MLP neurons of a small language model. Each row is named by its layer, matrix (up: input weights) and neuron, and shows model dimensions 32-127. Each number is 128 + 24 x the weight over its row's rms, rounded and kept within 0 to 255. Numbers have three digits each.
Before each neuron's rows, "fires on" lists the tokens most often at its 100 highest values on Wikipedia text that the model never trained on.

fires on: " |", " (", ",", ";"
L3.up118:117144166128109145129137161144124119130136148150124123131108124132171111140153145150145086123114107138134102079111148111122121139132092170096131122128106149112092127128108158139158093116155164119172082125114116105078143137102126116161158121143153103144127129123122117147127134094162124114

fires on: " Mar", " Leg", "ior", " Jun", " se", " National"
L3.up54:102142153113140144084140132127125126114140162154107099188151097200129124107087150147144133114089144106104191141168161116113160127122118169162160133114122162127098136097136130137140154125123129112143129163104154160133154144123077110111092134119132123091135117094126171122085134143092133097

fires on: " M", " m", "i"
L3.up550:159167160110130115145106120126122117105143187159131111153147121125122121121144166097093118139111128170091167099066161090137127109128153110138168132090106114141123138166147095101116125155106192131128115103156124127119115126124144165139080121163096093109171091143154123092147163150123105111

fires on: " |", "-", "/", "ir", " ad"
L4.up585:133136153067145142146127184106148182058195154136066143116094123116103126101110101138133146117146096123141105137137125130127118096094120145098092107106134131141097116105149122115155142148180122107136120136125127133126133133131140161069113160166127104131087147112187175133139111157136129144

fires on: "st", "b", "/", "de", "pr"
L4.up448:111127083079150158083151152114152119103154091056131135122135116079081140112128158112094137129176168124120159117130181101117105161133113092115107138122125093159106184129130143125141141136166136089138105116131163115123158113129079125105110082128117143138147141125155141119159149124138104146

fires on: " rem", " reg", " occ", " requ", " ren", " arr"
L2.up414:116146109112119115144107090079127147146111142126100140130128136110128141120100120137103092094132117153158100079170135102132148116117160113115129118124130097109094086101100145137146088120118121135144174134134157127094162165125124160106157169125129146158131153133081120105133142176119129111

fires on: "red", "is", " opened", " ed", " Ed"
L2.up220:159142096130167139088117151119107157107131090096123132155130131113120166135116128147154082112092116108103096136114117098142129119181128119108121115126158152174117082125146125124119098131097121120104115116169087084153076142165157115117134131152127100128180075104136105140114134163137159178

fires on: "ers", "s", "ars", "ows", "ards"
L2.up310:116102149163087140099116110126171139158123148134135102145149093168063174126136068118138139123094137115174123125113098109089149157115112119130145140074114138131123156130093091122131096140131134153120125105120116143126120104132115161144070112181117133141136115107130128087149095122156159106

fires on: "c", "C", "i", "o", "et", "iz"
L3.up595:157136147128122130095100148141179141153107138166097115138137090122142093116121108109137118151079125126142140119138156139159141161115117116087097100129119161145159098168136112158164131124130138135154107109137153055121104148127114131133139168100138105150143139146165128080114132140115137090

fires on: " of", "b", ".", "it", "ph", " US"
L2.up546:130140095166179130154124139114122182100170170157107132133129143162109158142122103124111136115118118124116131207124197076145124139160117118092143121085100171108095105100134114123118125153153119120110103097149125131108136101120156160163092146109100122157158136102143121102142133139119083122

fires on: " m", "m", "7"
L3.up322:125135125099082131106116170098113132124106139136123155173101139145137127131165160111128118158152101123112146144135111138139132147132111101120092132073118145113139128132139132099126095162124143121155134123138084177122147168157103146146140149173090109073129067114123150116134201140151160115

fires on: "re", "he", " Label", "ist", "ic", "aint"
L3.up279:114125112102113111152090150124115119158104113159123096128098127111126115143159132135073177098110109102141135112105151136133157132146082116141145139113089169148143129141137114111106155148165118152091083128141154121120141145109139131118126168138125154131151155175077143147125118097101148089

fires on: "W", "o", "w", "we", "ato"
L3.up339:111140126153111080133152116137155106135083176126100154124119135130121141155117115104112133123103179100142104113119161127136126107112135163082123154130166090167098141121137169120134099152146045122150116136146146150105126165154145114157152115120070150136130143151122072116146123100069114134

fires on: "ur", "ou", "n", "re", "u", "um"
L4.up248:112174115097131175151106126113160116121104135107141135150135133121101130119137128098087133109108141165096078134136120112139111102142114094116144150087163139151121110146125156109150103137088163133092130132166136117101102147134117138113180090129147126092166088154117083143117138127129133119

fires on: "p", "b", "it", "iv", " Comp"
L2.up402:142101112150183153126136152127112150145114118140109137125126181133132101132127140058096161128109072173121076149057170113122133099162097096137168122118126062128123106143122153121112145074121150122123146144132143120167137118068159142124150144156110151114159150124130095111108137133117098119

fires on: "==", " ==", " |", "in", " of", " C"
L3.up172:119114127101166115116090146139136127110143158143094123180131139141140134141100121152122133142117138137117109123136091101118122106087133158102159137128082147078120109163194133140118150092150150132107147107126120131127123135161161111137112095156110148118155107129151162151109130137121121123

fires on: " gr", " pl", " sc", " gu", " Christ", " G"
L2.up501:119115127124105174115142129176130125122126121141133100141120095157135073162143105137104119156128147116136136133130143105118147109131107138182134117137092136126149081134114108138117113113144088076165140093121117074188169086116149117114138115114156161149118145145126071130148146158108092145

fires on: " ind", "m", "n", " ren", " ann", "id"
L4.up150:163183172084124121127106150138112118127122121151131133147149140122111121113130126097117088084141118130155153103109167158150159102132138126155129152155123135130128096126134150149156099117151145128137110125154144149130154127121106124117134146137123115078098070148149124095163162167168119096

fires on: " t", "5", "id", " m"
L2.up572:108119147089135118104126133108126078143132127132174127158094111143137148124142167123133119166085146111137150108146127114106117132162129084142111131105080139148107124161173137110144155105110129136114126098107074096140119174096137112161184153125151151127106122133132134100101122118161139120

fires on: "it", "op", "ou"
L4.up133:102101121078165131186082131119106149111146128129088162096132170091128116119123114082137102129127132154113136132105142077130102130150132113138124127118141148144135090110112119133133160109117122137138103125095158146125148108139127167170122128098163149112170139116110156115143159149119120126

fires on: ".", "ont", " expl", ":", "ern", " Jean"
L2.up231:133154133089108159087136114127076151121169156127134134131153120118152081108140172105094126141126133119137114119069172125117159141143139140108150136175118145126113089116122139113165179141125140097127068115150133134154176157094048115130130123103159125144156076067133144154134088162127113115

fires on: "0", "r", " Turn", " Total", "5", "ey"
L2.up46:138110126105130138122144200127115157154142096125123127117137158116120133121169147095123087132094126110098107160109128103122122103116113107117140115141101151154136119069096154126109106148136118146183083160116134163112097096125123123123124169133117124121072110183123139153115161144137101130

fires on: "im", "ani", "h", "om", "am", "ar"
L4.up347:098124100128162158111158130193127145108166093128106096096084132108140119104146152154114083165097178111127089155113115124104135140113147096137096098176075112141122114137094126164114138116147114119141141147148117135109145116141161083153094124109145110146122135157150106109132099104123123168

fires on: " Z", "em", " Mo", "Z", "me", " sc"
L3.up541:130129106120132116140142083155134105152123142116150111127143090129159129088170102110088111153145106126142117147142164145149120105083144149116100105094080133140143108130135128135090112096118119101131136130117140139135112138107138147118145129119153153135127140153147079093154128102118091157

fires on: "m", " M", "c", "ct"
L3.up381:143113134116134168104114098155127159138164137126132169140124083071153144106158141101134148177091127151102136125133137127131174149097092085141101146152147147132121120130133072123136184157114137076166111101146081196131147153112105104099125102145080100103163141150117131099150133140140152107

fires on: "d", "est", " Fin", "port", " information", " Ad"
L3.up493:112141092088127106080118095130161127140095161157127142088104141151130157106169095114107183129152099153109145133099189192157122139133114114141130162141169142128107186112119133141132117158101143093126112128138179125121127140144100109112150108142162125121149147125131097116114145149156151096

fires on: "ir", "at", "os", "re"
L2.up168:132148127162112118151172138106101115109130126084102129140127112127127172174165097131089079104108113125116092119138163132115160124129148108121150119088125142170103122135135148139148160118098140123099092148167116132123133121141146133126152099128102066150160149095147133119144153113128134155

fires on: "y", "ro", "ing", "ri", "ed", "op"
L4.up68:155120130121176116104119142108110092068128117112104076095101180127128097086094145131074127125109161127147140140137151130079104086126149139132156115150119127129125088138084112144138099109150124162130147157133128148143166133108112120120112117086132115147123132112116121142115164111135112164

fires on: "x", " m", " ex", "t", "0"
L3.up538:095113131074135104126124138111139158147092165166126131140152172102173077107136128143145163099112128162070169119117142110152121119109134118149152106120114140118128112122118107123153117138113121129099134122157158145127096082137137143124099158148189129125138092115143126130147144149162089107

fires on: "ic", "5", "k", ")", "ur"
L2.up248:106155127070106150128121137104176113113151142149114142133093161120139130126163138099161151153077116140115131147137149127139136148117142128094120113080103133134125151124179144124145126143132111103144098120153127163093165146094124130102162140100133160082118106119118166117099104161144176123

fires on: "b", "t", "m", "c", "pr", "iz"
L4.up90:181124127115167102107106157116183143115148119139121121115118099087131101142118112125105093114120107102147157123114120157077101140124133090111130131133131157141112167156103152144098118153128139112141117096122140137087123123135130163135125113129117137134186126132138088134151195132134131117

fires on: "es", " ass", "e", " important", "iet", "ing"
L4.up481:169130106138121121115081126098120089088109102139124145108130100186118103159120135139118091123156134170130164121092143137133138146126161149181132125129130142126103111144133171126145099142129095140110162127117087122113103116122156120107117119123145099115142146127121076135173124190098130151

fires on: "it", " music", "ur", "atic", "istics", ":"
L2.up627:178089111154121156121099095165125122138132108113086186126090094139139140149082112149090149099147123112118160108090117143117107135148112164137147082135146130155107095156134129140123105114096144116138158125198122097078144173097157116129133150165149114114133179113159144152136120074146144101

fires on: " rel", " def", " l", " subsequ"
L2.up315:116149117128139129104198102150144145148130123164145149172110081100092107115187161165089137116117133098177112110142145148134110082141081143123134135117137147133089146118145122113150087112148137179120121174126180113142124116155128132156148154145115137121126133112125154129104131148127145156

fires on: " it", "\\", " also", "le", "he"
L2.up263:170175141118160148125072158119136114138134108165089121130096073168110133099106097165132141087102109108135124127129127113135104146118186109127167109120079093115117144159080166133152125115156129133100081136121135145152122119121129156148139173121153092136140133163100128170157133106120129118

fires on: "and", "ing", "if", "ab", "e"
L4.up220:105129136080136168113116141100148158151115116099119119128124099108119113134118114162115123113142162162085119150151117144127085099155118093167099161147164103154133146181149158092106131134198160083133079149125135112063135096126123104132140133154162111153115169107109138135122130172121132146

fires on: "un", "ur", "on", "re", "u", "ot"
L4.up176:128156190122118133163120135124099103077158136091129153130162110162096107142155112105132141187108117129100123105122152096149149141117136154116170171113122113150145119135130111161134155109137093139110116111147134095092141120096156137130183089182099150086133158124106174115138111133112089130

fires on: " V", " rev", "V", " prom"
L3.up232:134141150125139138107162153137131122133158180088169136169109088143128120111078110164113136108173104115112148120146151190158127093146141125128090141101189148092107122147118189120127118136128141129152127111115113107102135117103127084159101137151120183147110143117109104112088111150092136144

fires on: ")", "ur", " in", "oor", "W"
L2.up390:121107156130086147160091128117158089151123122131139141177090100112096090077162146108141160135091152132130114100115112128161135121125179094146123126133140116180140129147107120166142131096108143125107120092133161149091125193130139120130169125124100146122160157127148145118120075142126145077

fires on: "op", " which", " who", " she", " Ex", "x"
L3.up350:121149128137136116085123120145165108108115123145100135116112192117114082124122087137155132110134116134141126168143108130149106113099139118164120154111124123125144109133097121158115108140150134093150075145126126092167147119144131101155138161146125075146133123123111081126114127124177116125

fires on: "d", " D", " d", "w", "D", " inc"
L3.up503:127113175173149139160105145121110110080126122109120112118148130071115094130140115098102113126115140120134130109089152099107152075097126158088141122108142142114127148125151159164134098105135175142123120144129122132148118098123137133147112085153122141115123125124128130129119117086102139102

fires on: "2", "z", " S", "r", "6", "d"
L3.up516:121143119085105102112125081112137128152144149097118089099103100158075130144158109136100137126133145140122184157083124112133146129127165103161122078133106124143131114144103138174154125165115134181129142111141201155126122134132149132111146132178121161123183126087118095135148129125133106150

fires on: "ed", "red", "ten", "ind", " v", "ered"
L2.up373:127134128135125123095160150083128133133117090156099130112148142132143128118101161127126178156137116150150165155098143152133129124125140175106129114126132142112135105153094162108116153135116138088118141147161128118100134107075124081094179107097084114119129110100101128123136091132134182119

fires on: " out", " pro", " incre", "ut", " inc", " fig"
L3.up116:137154116128116153134153140150130101181064120168083141159139092138091154113132089152136137143129130147143153119156150144087101122132145104128140144143095183163099063087102099097121125118101113069118138108125123114123183114140140092127134168105123126129162109110152156084131159121138147115

fires on: "0", "ic", " B", "t", "%", " Total"
L4.up518:162150147137152149129129164103102140147155123194116143150140129153116165127136143087146110113121121143073121100169142095116114111130154158094126057141066161174160127110158115106090129135139145093123121107165126161137078143091142108088131130135126111103148111131132089151176111182148131132

fires on: "c", "p", " Tr", "qu"
L4.up279:125151156105151081114118140150106114168166149146126125138142093148118087145091132145116125104125096132119119148112153146148112121156107119143126122130188148093099106146124112139135097145081141089119135111095115121116128104135085162107101173150172104099091104119109078085136151182150132118

fires on: "ed", " of", "ent", "ost", ":", "ored"
L3.up452:153143152150139118105146137104104100146147129162174142088141130097121109104153130182157111180111126124104165111175100118123129171130143119156116105130145157134104102131118134129102122127111114110133110114144098150154114131170125126083155131130106155126097111105116101109127130129138106174

fires on: " V", "E", " inv", " Comp"
L4.up625:147156119178152132130148177122156132143158122092116127145133127151132110084110188142094163111125154138136117131140146174185164136097127110088107079090121157090102139088137144134162119124147105092124144113106152133115118134096124122123119102117189087157113129145114094114087124156129121165

fires on: "r", "s", "sp", "t", "A", "g"
L4.up312:107146113146125134120082163157164133132141103151119100149122139141155099158123137205100132080123120144125150145083101131151111134116090112103120131100157113094130151138124159131181115158125112116103136155132105134118050120129123135086092096141126130145107191094118124111170167087113101119

fires on: " t", " disc", "T", " T", " cont", " Team"
L2.up254:108115114121132131155111124093182153115094120142145156162159142165120142119131178123161136111101108098120109168119165072118110167139150115089142097150095128132121161140109159060160101113179123127122093095100112102144122181139095134143110126140122155113147111142106117114111153119141124121

fires on: " Sp", " Turn", " Un", " Pol", "[", " Commun"
L3.up65:131128116180133109158134105150092105166117098132112148083081075127132115127169158138168107090118107075157131100096125144153112093128122122133167124138126120130116087121075145123105103190111094116142101099147154157119146116089122142122148139148117129161148123085152115106130099111142147136

fires on: "st", "ic", "nd", " pat", "i"
L4.up366:108129098128146114152161148094141116110123109127112098124150127138128161145130141125146125134087135081117107109115151121136128074136153122139088090144153116143114150171120150150117134164110141120133138134151158157144174154130149113091103187084136078178114141146132103150090140166147149128

fires on: "h", "ap", " h", "any", "ec", " H"
L4.up277:138134123099126176128128132142086091157123106120130115122146145134110143115127117165139141121142144199111158089117129131157101124131095108167114096095083185144121099144167139142134121132146124118130057130109126145122094170155087126159128120133113125163160153140134118122083118115154120168

fires on: "0", "7", "3", "2", "8", "1"
L4.up316:115176150146122090159079179137135146113146075108157164094134126114111099120149157131126111170115106142117157142173141118157111142115105167129161129159121131122098122134116119139162089117146130124109092173091162113151134117138098169083160076123127104176130163111153117147168119113122069111

fires on: "'", "ist", ".", " ;", "ic", " and"
L2.up535:145149129139082143124126121127154092113119103111139095132110121111149129151152084118074130133151118091163141112145165127140104134175095132179122165155059143152121126121146095141145106087157140131171099164086134164140121093115155096096153091144151068156164119113119103152139102076125156112

fires on: "op", "ep", "at", "un", "art"
L4.up428:140098161145129116114120146119079128117136159136111140149133112138119102109095129163147159161145113156101130155102170099101121134108131136171109133134107162145092133154140130117157146119127119147102094154081104165068150135169109119146130074138153127142101145096096150135192114155152093105

fires on: "it", "age"
L2.up84:127071138127158152096085139154143117122140125124110173141113110144159170125113101143091132134121109113130153139086112147103122099129138079134111087130148117105126117148117142120110130140142117163141135134178137140156101133159172116143129153141135158129133141145149102119123131121155157116

fires on: " |", "f", " F", " Par", "In", " In"
L2.up455:123121126149108136121161135147139124137126119104144105110123124116119080147163162118142188110075096139130089173113177147162122118151138124109092103172099094116120090080132099126140162090100142133111107144154171132108114160083083122124105136183098103110099095175158118116120105155147144131

fires on: " w", " W", " f", "us", "af", " Z"
L4.up306:118161124105119137114093106135123107101122152102129130113098156110107157128118082064073143148109110163125101121119127146157144144182133084117091106122164116141122125150129167139131171112120129123120130130119149156130117093145154100163138098115121122104147145164115123105142135145134149133

fires on: "ro", " ro", " Bro", "row", " dep", " sp"
L2.up206:136133131177163113143135122097115151165067125155113130136159165154171163089129111128132114141068168132136111120098114108116134137118101122152149152108129118185178127110155122124106105152109138173142136097113133130169139132129156111158126100101132139117118134117125082102129076121156141163

fires on: "st", "et", "en", "est", "ol", "c"
L4.up603:145142124150107090105063132133118110130090136133140137085101148157109116089102137099117144119130147126108151096098116135157161116129132113117131146108158103127162101205135148195119103116142168124136134139156163131123138123140132147172133108128153117106150182113128141107110108142091111121

fires on: " g", " en", " Gr", " gr"
L3.up13:141126125139093085104118131140108104117116097094156158160130111165136143116138100123136140127152091117121111140102104124134084103078148120131131133137158147120167128150131138105175171121168100113149082120110118132122144103126160137195142115119135130129112125157172171117135115156166126138

fires on: "an", "y", "m", "-", "al"
L4.up438:119158134094125158144127159108152139106124127136074092154132085116145137128113131126139136116161144139113117108110177119143123134150142090109115105152088160143104107159133135173091105134127126153120126139103135180075112161117095103160117153088156081116096082151150163099138167118153144176

fires on: " f", " over", "ut", " out", " bet", " Hot"
L3.up617:161099149130074153137142111094097111113103124165146126148094108124124127119109139132145163090123088154125075126145131117145127110140113082123143149134153121143143129100146109097126118134118154121128130103111131138155120122109116099106132109154128111129170107076117152092127174103078150138

fires on: "un", " pro", ":", " Pro", " inter", " new"
L3.up179:155145135149114132127126143129120133163183140149131104148083163130153122135106150145128136180071147134115098143107133147132111111111129137135130108144130152106129116136119136119191137141177168082107115154115108125128166089102114096134128109147143126147090148086113101086130149148084081123

fires on: "av", "ak", "em", "im", "r"
L2.up479:132170104099132146096141145112116123130162149149116107112112115120087147115116102118123129149117126138143166136113133136082179149124116110145145104093167077162130116139131142153147117169145143106119203106139167122138136134117125127117122089096140141151127125129125106104151135114138127156

fires on: " d", " dep", " n", " f", " w", " t"
L2.up624:107131109152148135099137128137178123117114150143071199149114118153114118146109171107097116127122109100136111122138115108105137130113099119111122152113165124148128143194154195120140112160113098101154123146150136097172145107098135073107168115139101138134144130146105151140072151139141138113

fires on: "ir", "os", "at", "ivers", "un", "us"
L3.up543:092126137132113133167127135111112099127150113099111091121129125128087146141142124131125118139130140129153066113117158100121182133119181171103160110105124153133145170127118158146107158134124157135117087124162117137149137143099140124144124098122142106131175131089079096105113118139094151105

fires on: "t", "f", "c", " zone", "cent", "u"
L4.up198:113151102146156116103114152115115111149157128128074156155120144127142114175138134087109101128179163156143158111141151131128122143113143121122108109134149183169115127111117135104163132119139145099150153124131113147144094121123128153126101128081093153080157118155111160107164166143085145126

fires on: "f", "ing", "e", "te"
L3.up380:102088116117156136078121152094147107128130140092152164122100154164129132143152166133136171164132144124099116092107158136126082119159143140147078139125130175121134122145131158145091119125139111154121127154135135148106091141094104126141138113187117132115126147113131174110125124154086124122

fires on: " |", "\"", "="
L2.up285:135132182140140115158114149172105159173107133132107080126110099161139104168193167103131161137080161128175130166096163143106112154138131148137049161155140094102131115161115150147127155138137150121110096154140114127142126108085111117111110132138110134142114135093115129132103133129151143118

fires on: "s", "ed", " mm", "ts", "duced"
L3.up474:136172102102120156110135092125161159162109113091138103161136179135131142156127087119148131113118160127136115143111138145131134117133110093141124073094144127130111128101129075157129082080143147128148161087118145126118052160088097132109138082140120135156159130100147140180154134161095129108

fires on: " +", " under", "es", " as", " ±", "."
L2.up538:103115096165113116084095136121104101063124118097132112132118119128148082165153097119096104161154081097106119129137148109111143135154162146084104144129129119144127174173119132120179141143125122139112132153125136129126123102193109099149140143096102140152115131139145143099100157145165117148

fires on: "g", "t", " an", "very"
L3.up562:112116120154150116109106139108143173121113109129081100113102105089154155130103166115105108124129081096121139102120127133150117124147090129119143119105122139109109170115112162139141123149135110103096159151143147113134113130119163120145129125112109120161140135135117093112144196162111136124

fires on: "ural", " of", "ical", "ional", "ological", " national"
L2.up174:171138133142161151111131139085115096124130155123099138133118107164119110119103172096115105171124156132141120154082139117130081193152095141151172058128128143102112132135143124124128057160125108099180104162130136111159156101167186117107125084124135111144136103089136116163128096162142152116

fires on: "ic", "y", "p", "op", "ia", "9"
L3.up333:100179124109111128136133137121128112088161115080076155114134162138088125124169133164123136140114148100120142149129095151104085079122132147145130059096109138122120147143115189122115138095152103135139137089127110168094135145157135124121147124083122129100123108143119127122074133164129158116

fires on: " C", " c", " rec", " conc", "c"
L4.up187:113128160113189133107127139097117095139127109148152121132128168140141105162124153153137127096142076133106193115102177136122104107108114125125174088103148126141108129144157125146128140137110109138128095067113140092107121149136128144125116095126166147122158088146171121159163095122101121115

fires on: "ib", "ber", "ab", "rib", "it", "at"
L3.up586:154140088163125128145107150099127112157134096110109116134164116141148127133115137115114163067119111156139115103062113088134096113157165133123159149136105093156126118162147135133122145111127121114123165129127114133116067120183149156119122130121140126146152139054125108167149118142118144140

fires on: "st", "th", "g", "ce"
L3.up121:145159129126106115124131170146085123106163113163113131104104102118139144100142129082157115121129162110139107127134064130102096128128126118106071107094140146175108121161119156131093149086099136100124152090139132128175096124123117127185140155145138122128112119123129124135096140148124109104

fires on: "op", "ast", "ateg", "us", "uss", "p"
L2.up67:134132129114171147112096147117092108145178128106120110175099099080090094103111120101156141124128116159078112138167130118107150137117108105158131106125189169160141159167136117135120141163137108139152100099132131136135080142160126151109161104133155125152111112125107119123131130146153121146

fires on: "ing", " ent", "oint", " ass", "ail"
L2.up510:162096069122134136096101128123164133128095144062115140118181168124085107112148173111135089131120100116108171125147102116131115113151148110136146145166137125089131144096121129133128157145141078141137122137117119145120128117122163096178090144128121137124122149149178123141097110171157160126

fires on: "er", "\"", "re", "ed", "ered", "e"
L3.up453:135134149120137161113095133104151150074143123118105141131115123143121133137145159142168151164074094109121121152120187105139128134110140171101135104097135123127106136186131174133096081117104121116139124117107117129119161155121127115140131126095119134158088121112109133134134136149115166125

fires on: " d"
L3.up463:144128105135117111175114144136151128102135152153121149135172144101116128148136146152106084095111113142115126141142128113129134114138103117134160134107163174105100154161172121178129125113174133101140117121112152120108125171145123090129156144122116127105122084115087137125121167148145148125

fires on: "'", "y", "ic", " its", "our"
L2.up589:106111141144115128136117106116127101116101098157110152077067118139162119109105098139113134108111092122164170134158116139115074088133148152126130108141109164123105153123092158139128118080134122131145159117143148128113169162162113147154148139149126149164131123135134118087158170170156115112

fires on: " ro", "ro", " pro", ".", "ri", "="
L2.up507:114169107140206100124125132142063151129156119133146140128128159117122142131122147073124107169090155126161112117101118142131105101161163105120096150133117139133128131096126158106105124118108162141164123111114136157161153128101122118179118093160121147120139125159122090097195145167112156163

fires on: " Co", " C", " No", " rec", " co"
L2.up205:111148184130156145066138128123136105167127135178092108108073118141123094151126112138114122164122120145104159128129148105109100143136127166118168105063110134105135139172126131148178149130160133118134113094136122160117160073105112169113163124133117137092120121178102069102133123096109120130

fires on: ":", " be", "s", "t", "ed"
L4.up240:112133148101119124126170114137130135129141117130120109100182134066107166146148105147111108169117111155102115140196147144119124143102121128139128079121144157111120170119150118156169096123136143108108134131160125115059123153161074142151112103108154134137098150089137135131125109148132109145

fires on: "l", "w", "r"
L3.up101:142131131125104168138127137118102098103096104082146126126097148121138149133143157132071138177101152139121136133127166127127097123047102113063091142131113102134108101112117147169171101133076127128149145161125158138131104103145129105126155128112097138150152117107137134154148132116109134104

fires on: " |"
L4.up612:151139113124104104124150169130182131136164160145113150144140120152115136135153105138162135134104102125118090135154142132095139139158143145116109125139090143164108163115139146089130127102115160097167091107129111126137134115131115160149158145133119075106150098111099136120173125146121147139

fires on: "ot", "est", "st", "as", "el", "in"
L4.up584:127174104109120177117104129137126108100137117098127103099094161164110158094167103121096116162134141129135107130099179138102132131091149123159134120079108113173121147153095141139189180116152158136108144132137075134133089137109104114100152102107125150108165134167163135136125122125143109142

fires on: "ic", "th", " co", "y", "ri", "nd"
L4.up600:140127132146123154108130161120110113107125126142098117101103192130156122095145137095085123107150171124129151158107124136095154092119144137145108133144117093145117113147129097152132141114136157143114076110145161147164182153098194156140113132110157134166130132129106118105109165128109153131

fires on: "0", " T", "T", "t", "h"
L3.up303:129125101103134155131136129148168150079143147152102112102119138112140170155083118162091116160118091095115165135129142123143114136134114137119120079113128094168104202121174115083136118146169118103160084135143137128111123103128114167143115133113107157106159108174138088103106121117183106107

fires on: " f", "iz", "l", "g", "f"
L4.up199:104185116132132141090139126140168094111117150138135112100121109118094143165115128103130180119110128147133125133149139129149100151168089125088117106156144126155150117097133166098101146163117169085138102116171164110129137138126124101137133162122124134150167152167125124152118157156120125102

fires on: "ach", "3", "aw", "2", "4", "ut"
L2.up182:121128086175094166121132161119120140144160083119122155141114108089106134146121119144143092168099144115121146129122125162113143126124078110122112084132117101135148119086160140132144113129133111093122138134109107135134140145118080147116194106168141098152170144163099096115164139142141126138

fires on: "\n", " Championships", "ut", "rop", " P"
L2.up401:117121086138124113162081123170081103121119142127164149166121117144135159095106130170131102140092149118063147165152164146114107126158127153176108112146140148139110121124117112150119101109140115089158118139130095172075110167166132090083122125133154132130126096191134107147169165112136103117

fires on: " c", "c", " C"
L3.up582:133128131144154129070069141140143100197114148127110157133129137126140142124112145125119144152095110127114157131118171087159123125141116145083135100151110081150116097162140123125119105134130104142112129110106085097123151170095085084118136132137146137141138157156104120128130139133123132095

fires on: "p", "0", "umb", "l"
L3.up321:151121136144135127163147134085165121105121093104160137166154109141125149166134145106081135138140088156128150116089128119129138108120152122099120115131095078188158148074122156118116113112122136127094136103106117110122162086123097122147160136112130128097132108106169119112168152130129105105